Weights of a small GPT-style language model, trained from scratch on English Wikipedia: 15 layers, RMSNorm before each block.
MLP neurons of a small language model. Each row is named by its layer, matrix (gate and up: input weights) and neuron, and shows model dimensions 48-239. Each number is 500 + 50 x the weight over its row's rms, rounded and kept within 0 to 999. Numbers have three digits each. A neuron's up and down rows have the sign that makes its largest values positive.
After each neuron's rows, "fires after" lists the tokens most often just before its 100 highest values on Wikipedia text that the model never trained on.

L2.gate1269:527484425486541509526541569544492461530503512512505578521382366495514544500508532431488548459468542474466510476434511450504451481432439525511346501526490539419515506546513484478522555539543474586501533559500513501428479507491493626485505534554518502509624549489414592602517482545539530466451497551508438522479548578500379482567506539507312559499513498447438408438495410564493489516421437480440573579546493507406552467472469503547522511498468466539539459540455702494456521538523505513562508490465523551524539574574539477475481499488462487531522600484636432524500506492501610555
L2.up1269:503562507450547578493617552385481484535512515457530472540379429480518558544523554540470515480485456531507492508490527429488514501486507597477576493524525587482556587578498465556473580416561463482515598460509541506498441462506417534502535515565471543500524441505414501521481498532582553495486496451472491519495574561448473570502478487375346588491509491511464440466400426531507439438493562480472497543425470540452508515479436547550480431545617522607505430580495608493594511408558502509594463469506540483498580484501544442456498474503582569407482559458605501513515516485488626600
fires after: "\n", ".", " V", " (", "_"

L8.gate81:495436523434434479592528519500574372501429444495451464582521435479482516551524429481532378448580467453476431536472455497469406503517398519455567492537465402587538492454540503472411464516534459530487493495468526496422509505455527534495381459518505464565454466552490509555566492537415483447401502408406396446425504439474532573571537518539461509461485509450498384581493582533494494529445582602557463547486451422516518503571515539431495521421544475517597441403468478431453478509522469489468459473489603516461593585516494454532550468468519436560444517550435521485500461518485528508
L8.up81:554479520585538470531500493573519464549512514512436525491531433471496549455474507431448496545550526500505467588500487420491454467565485549408448499559624444511494541596528496503542440581529575463565543483452488445548511470522492524568565565509428423555431508505498507624480493504445460486531539453459506480558443482517478432476490577544534553414485507478481424438554474497489439489565499481523496553457575444413548502572453480437491413577504544434512463517472530488572479476517411486477494530452497471484554481575586414459530527578465509508484439482536491515436564458489448542
fires after: " su", "sh", "sa", " Su", "hi", "y"

L6.gate436:508460593488557542455490518453487553477442466449421588427552518539481453441487536545440427456481467505529538442489525566452475478536457499514502499539390461437501438473543541528629436512544553527427544463543526479555494454506490491514496573405495531545489516519557385486530517479565529433494508478513496543601469541513511471519469465465474575498492518454474525512552515544519406509448359453492401494388578547469561522469517479534484477483643448415478511490495517545554490449508540544459500536377443544577482431569496464590546460436462503511440480394475498494511430585575496535
L6.up436:444440421469561570579443484404376519453468577458485530525487354433596493480574486609454462506596483561522522520513500495476458523501502513467453457478485472536451490545510480491534419501561461520548556437531518452536532563505541477476512575460550483511401607575534498508445519505442535447448498570458449553607546534493500459514464473482560545453482530461557419475569445470479450495389489494585435446519519491519571478400498474416464438460579565558590525482545537497487555519592549558477451487514538510491512557537535401564525546486490626441508404447425467518527494572505489473
fires after: "ri", "ci", " mo", "va", " Ho", "I"

L2.gate952:534439455583501549513495476531540576386548540464431499598551475428522515493585502527479516558553525439485518494452486493540487457380410494540459512486508464426521438504632492594484420625488553525481495563541517481426565516520464516580521544506532458473449453527546571460484486399435462517373451399545477538489486569492525463509416528404468540473578604507524399496519464648594499461463414481447509454524464491463469516521503472550492566538432502555540539463490597552480529569442466469636516492540525478537475662478503494438527440525536481524460395494550477495466543435459481503
L2.up952:500507497610561516574471538470412489517465481468507534504481461508499517506449428525561521480463522507459551441442559490483493474486508489467485475527492511424551512483561453554532383486554460508524537568533621494442517459512519497469544414481567551546453420497414479437553474581516602393490466559513511512446480552504458514447563534475467515448509495378384551627425433582577519502485515446413523467573590517559555466503502399427508582524551469495462451431528574528533523496458452511464567590487548583491402452460581501449447431617435503575449467481561500369543542483468493527
fires after: " f", " ", " (", " F", " re"

L2.gate48:508418424566516570583458516543448549471583543472513542579516478438549574444490569430485482450546483415427588451436494502559442484410444502478471533521550460471576471625491488521466571615520524550526532548560471583459523487496524529556444466530621408493459524454476488489518491491366433482369486522458523570500427476532518455503539569471450518488517531437430467514492567479534599369541429598523591441568485510424538494480551483443531570493412467508530476445458613479417493521462506414541456467500573529543530523516491486475488468559439481566514536496535467539597481429496442519
L2.up48:520433409524564548487423582437439555449519547478457559567465499492475597479510495413507440413505535502431563516441492518555433392553508535445481520520463521507543487557458528446555524544466450537441533488510505573415460506531537518493510516480598466506376562510484449416426500490454545474458496450456470625406498461533488548535541489480453528503513492491461492523512530454513621455551448547482553485580507486533508481476516512468570489449475488565508446425557535447486557502498508497489548601410521502552545510539524438468520460546482458570530550500467486442653483470470444541
fires after: " ", " (", " \"", "-"

L2.gate415:522502434506476481405464446544498532528563551477499594543456511524590521503436541529493472549473522473419556488510477442534505491468507471465591585483588456464563422651572550513532507583522501581533523517499462614430562636587519523591495500521576403457446499427512542476444452451400452523499530502490535518448495536435447504539478484528477589594554536510440458493499476552457480453401512559547586498562429502365496531560459511541597601508526553495444503440475612510499426504449539440502501444572414435525486500551548468485444567519534518503490495536542488469503566421477523472
L2.up415:594450546544544409518581466383553508552488412518531505515499541470510526491440519395554482559433536559459473462416402516488495526436567524507528460462552571491417554567536419517515501437600416506617615589492493570494530565464470486461555513578486536509486386500543436574615459573468500456458470529538511452503497520552495483551538507491486539491582488514480448594505485445582569451494393513451552535494500524477533497497450500498556396512455540602489475527587503611500473510467601536588485483421525442497451449482543393616442476521596521494458520425577504484527473695539551572
fires after: " ", " (", "-", " \""

L2.gate387:480529408483555518382566527555487528478549548404524556513391379577467566436526550399514482450492530460429527535431544490506490513468478537486455447493498530464496523606524481444506550491480464504409492537533495509439488547455439543431506466544620462488633512466469421584508421505536479452470462534457503552482508516522439532587477555502371577623477558450446462525528485585497504474480531510469501543479421415409546460500401525424505483545493418528492459530502638465489508509520546529592476460520539494482521520597589536463419473548451493547518529467583430498555528461442465511
L2.up387:503575495541502592431596584496487513547502528420511574532450509528512592451561524472519579497563543442467525503416514477526535480396423496450482480518487497506467541578509438441513594413505505504483583465515503601419433503515503566417515497531695431511567448441470502512519419518482538459519423464514473465475487561490432513524541570468438550558591535515495408541566444535546533504460605649462512478490413531394498464485452525518471413580504512494517409543423547469530440560493480548508440462539560499515500536596551448495460427552464491525513519547563451470492490519500479539
fires after: "\n", " (", " ", "W"

L2.gate147:464531580507479520479578481475412386624604580508461602565422410513486509481540453426484460437499491486512426523481582460529615483548411631495413496482468493478495573591519453501487535562528513508591526533487553453489451543497467579451558572465526572516566439491540498650484486490563577497465477534482468445431565517474462436438498543468329538543422582455519494506482466569519480611434520433458484543474516490441510540507497509536450451511526484497537448533498541517525461520476541577516443470451536505483489457608477547481489511502468563589541463465611537547452493502357547564
L2.up147:454538546528541550443581515441435435624546513482431579584424350485510565449552464447492465485473489453515453530425543423523598495559463549476383490455485451443480588601507424476521520564513518501584469542505540469418513540530516579441510531450537491482577475491586513649446471500559554518486442541481502463406546518496449473423454521519392552530433547496530545425504491600495402547424483476498455567490499421453543532473516509556519443567507513511519454563460532539560514504486538574458494513450497427476478483576529526501467504480523517584548472470620583518463493464366607501
fires after: "\n", "c"

L2.gate1058:459485473472459555495625487534464443582565592497433564579472415456436500434539505462498438450516464455428524537451562495542589511513390578485425495521527426448519544560465437516446569539457533502514525503522552439469513513496472600445540512490544512518564491517515541611457502530575501478503459553459469386434565535520448453474439492411421579488398532404477520527538496595504465567465523500511546518483524476473476520506489546581525418581552443532586502536414576499527506525539430484472447482453538428533486497585399481487460501487517522549531377497647571567503463481471545564
L2.up1058:544469442499481566456498503390434416553565529511475533544437371452516519501555446417480466480403487468423514543398487524543516490533461532461394507473609498417513568551525512476503594492451545559597449570534509447451465487494532538513531554466508505446537496511586495631402503465526553473412467510459454486411498571537381500484550507390366585498441543476468497422487494615551474582470491509456535541490515435448471560556500519520514489534504503512560440483462545552534532502492448540586530498535535482505512516606560484515482476486417444542535488508633520511531493523388538522
fires after: "\n", " ", "."

L2.gate151:563490498522518553469528491476541511512525495537433529495567509502530484480460566482563544490468584461536531457440419494508535476532523512503415512437518489524530479541587530504452599514490417463568590541508492414481581499479533393523548501540483525528465485487514514528436451519499405423430500527538536505523461465595408500451568620480467564537433512481445463566555551466548566470439506507425561499484521445399579547525498516481565460575468612530594548542466508629532456576409546540444471444526517514521437444579481468613509473518565484542490419530516498488554437596525518468
L2.up151:511546576415493573474514522523524498541462496515495458442494538583466455550504503532462480532488582618459521599534474482520586470537566564564515497566423579492531590404545454438541570420498448444497490412525459409567478357509485466486563574482453493496479468505496478465480535497541432473505469451525474459455483455490452463555589491460477456442478460515523474570469491474468504514547519435480517496390637548568562465456458502471487468556463447551535450528575392468492498537568433585443568519489482528521498468540492456508551428514526495486487516572461567511510400519489411577
fires after: "us", " at", "o", "an", " in", " of"

L6.gate133:520485503510565537456480519426433481573481410443462530451533518485556523461420456456444570442495467498542530551544549479506550443455548584540512538451571590468524566494580528460459465425516399532440461532564572428480485493515493406497471405498431554452501502489496389554432486522559471513433536542547528530550437438447531499581444445461442528548569570495478515429524518495502397500457407437529627531483455458443494483517463564469430490546522476405523493519622428502484489493518482541378514456412489551615520453480510563513494412481441497577454496492544468511511419580510489520
L6.up133:448470577517466474488455399493523462479487452499483423481439467555532447477576527437479458544487489546432445538517487510514415465456484510549479525553496476508485454547488457519580467471421592435472627411512466475514500567508539429498521501512522532534540561519527578531406499533547581422474457496440492509637522421477455496477486489533462480588486442549575427470486463596531510513515413503490523483608486486496542518361538534549435509597491411561548436503399463570450448475505548518502484494380489607411398496581495417437514461555457421522445483473482519451508547520536468513
fires after: "g", "ci", "m", " Sp", "ri", "p"

L2.gate503:544539480559584501567481545474473599446532468513462528531495429533544499530542518449467507534563475536478531509506470514425451546442568397499486443519572461466548421609518468456520558546570576592540512531510464566531493516496513520532458460550562500611536488473456534584479495505369520501482453469517478549555529484526527450483529525550404628474611514466474424488422483550573501508422459449430573432533507459439577511550448542519530595488528471628460427470500668521491527497467526553573481516538531574471495603532545498509563385461490484516474564508606395573539519511520564478
L2.up503:583605439530581570506516488469510496534517519451522479482432567471523542492509581463552513488499563535515524502476536486569482453506566402497504455472535514508516461530537474528485560447523496466482559472474515512465491574464448534384447547513527525539568505432431472458487497503503413411487498477500492576521480509498529455555522588451464498415455456544490459507385480523479533425502387555532596472427545445545525462472451566488579441558442475601440452553576516365539511499594494479497405480437543606427517480518555451581459448480465535547480416492480468454535580603591533588
fires after: " ", " (", " S", " \"", " F", " mo"

L2.gate52:504515415371401507560468486510459384513487441514494539460477568517501405477510538458493499458586653488492479484413509471606540442497471513464421515435526565552534521489412579526540403398485506443580554546541476453438459541486515471448457566454400451537484453487475527549483407519478404477528506591491497603511495452464548393460453538472502524445467466580451382499376541472525510562496533461460472470455521545470527484533466504567440472490411602586528464549520442595537475607485509518513536494487440585483544490561438480465538477453562562534537561510448519564598368550553480613
L2.up52:528537429426352572550499523497477423597473461528494487448469622491503425494506498433568483416532641430495506490406483479592482448505481523471463508476573521529512516476500548489527450390568467472591505497515516466415451567500535471483458581433437477473475487432512497510489457502432385479505498528503531596511454426461512394463451557444500506431438489513440412503366515495575508538442514497446484496479474559417484449537419508563439520468413610551565475532546475574574456616513493479547534474542502617493510457549450466506536532452549512529534556541471485500549409591568461557
fires after: " Pa", "an", "o", "pe", " E"

L2.gate1135:534485431484527509591610443517569526466548495455505465544409434517529471515426502410523385514563486432490555507488422465515464526418431481582514493491567426484436434493563516494476501557568525644425421528511437579505478560499570545502431502596533535569496474472568508504543492497514472548526462584493464578548496481525506413480525499478410516599518511425492439534503470489515506446582511524502580449558480505416554554499517481408401587530520394419523478483433608475399451531513445483510487527522450491534475475496506558572459484483451515546447608520584476558497482490567521520
L2.up1135:526570462484482596553608385493511466490484439423517603544496434455494548487472495424528507526629479518568556551471498492507506561446483455493496537387574538562458517620567509430503480471507463564524529559487513587522555517492457534403509471418500575464510417531391439468589442524481515450443459456513581469475484479541415466579569418470456559584451592517456440467558406527451425407472480513504536470480501508595465441475477481469483508489406506567474522585612491459477484495493567513479457567478479502524455386589492492516466478556527427488560509422499391576470519494514516555
fires after: " ", " (", ".", "-", " \"", " V"

L2.gate679:560449481485521488476628537488498540511432593464489453627427502464530517449532480472422473439426534463464554590431566479534512495525405517537385479532448486473556588548461538529498497516486517533475502468533538443487478505504448589537539579523491452494521549528573553612526516434574489514475525536527511516520534558570532461568500570470414521502448575501550525478459501598546520534426566455503577476555504483431508524508490470457500369578538434479487465529449553512500513503487488610511502459561513483519509499511438448375465500506510492507565587478591466503500455495417537580
L2.up679:474489462519508577472590531488551440578408610430460485594423539505485517415506496416472450447513516399457516514441475555499530491519470574554439531565448475420540579605489562511467480472491491514510468488545530575448499494503474566588553551471541446460445517569573555507559525467466485482525534460484526484554472496591498497568509582467427482465450535483537489510497481600545479550392579412517582426541483445405494505532509474497465401530567436519536513508461573425523539456507490561552554490470514448454489483459447463436541509394523485451529604548679510533471481485499563519
fires after: "\n", "."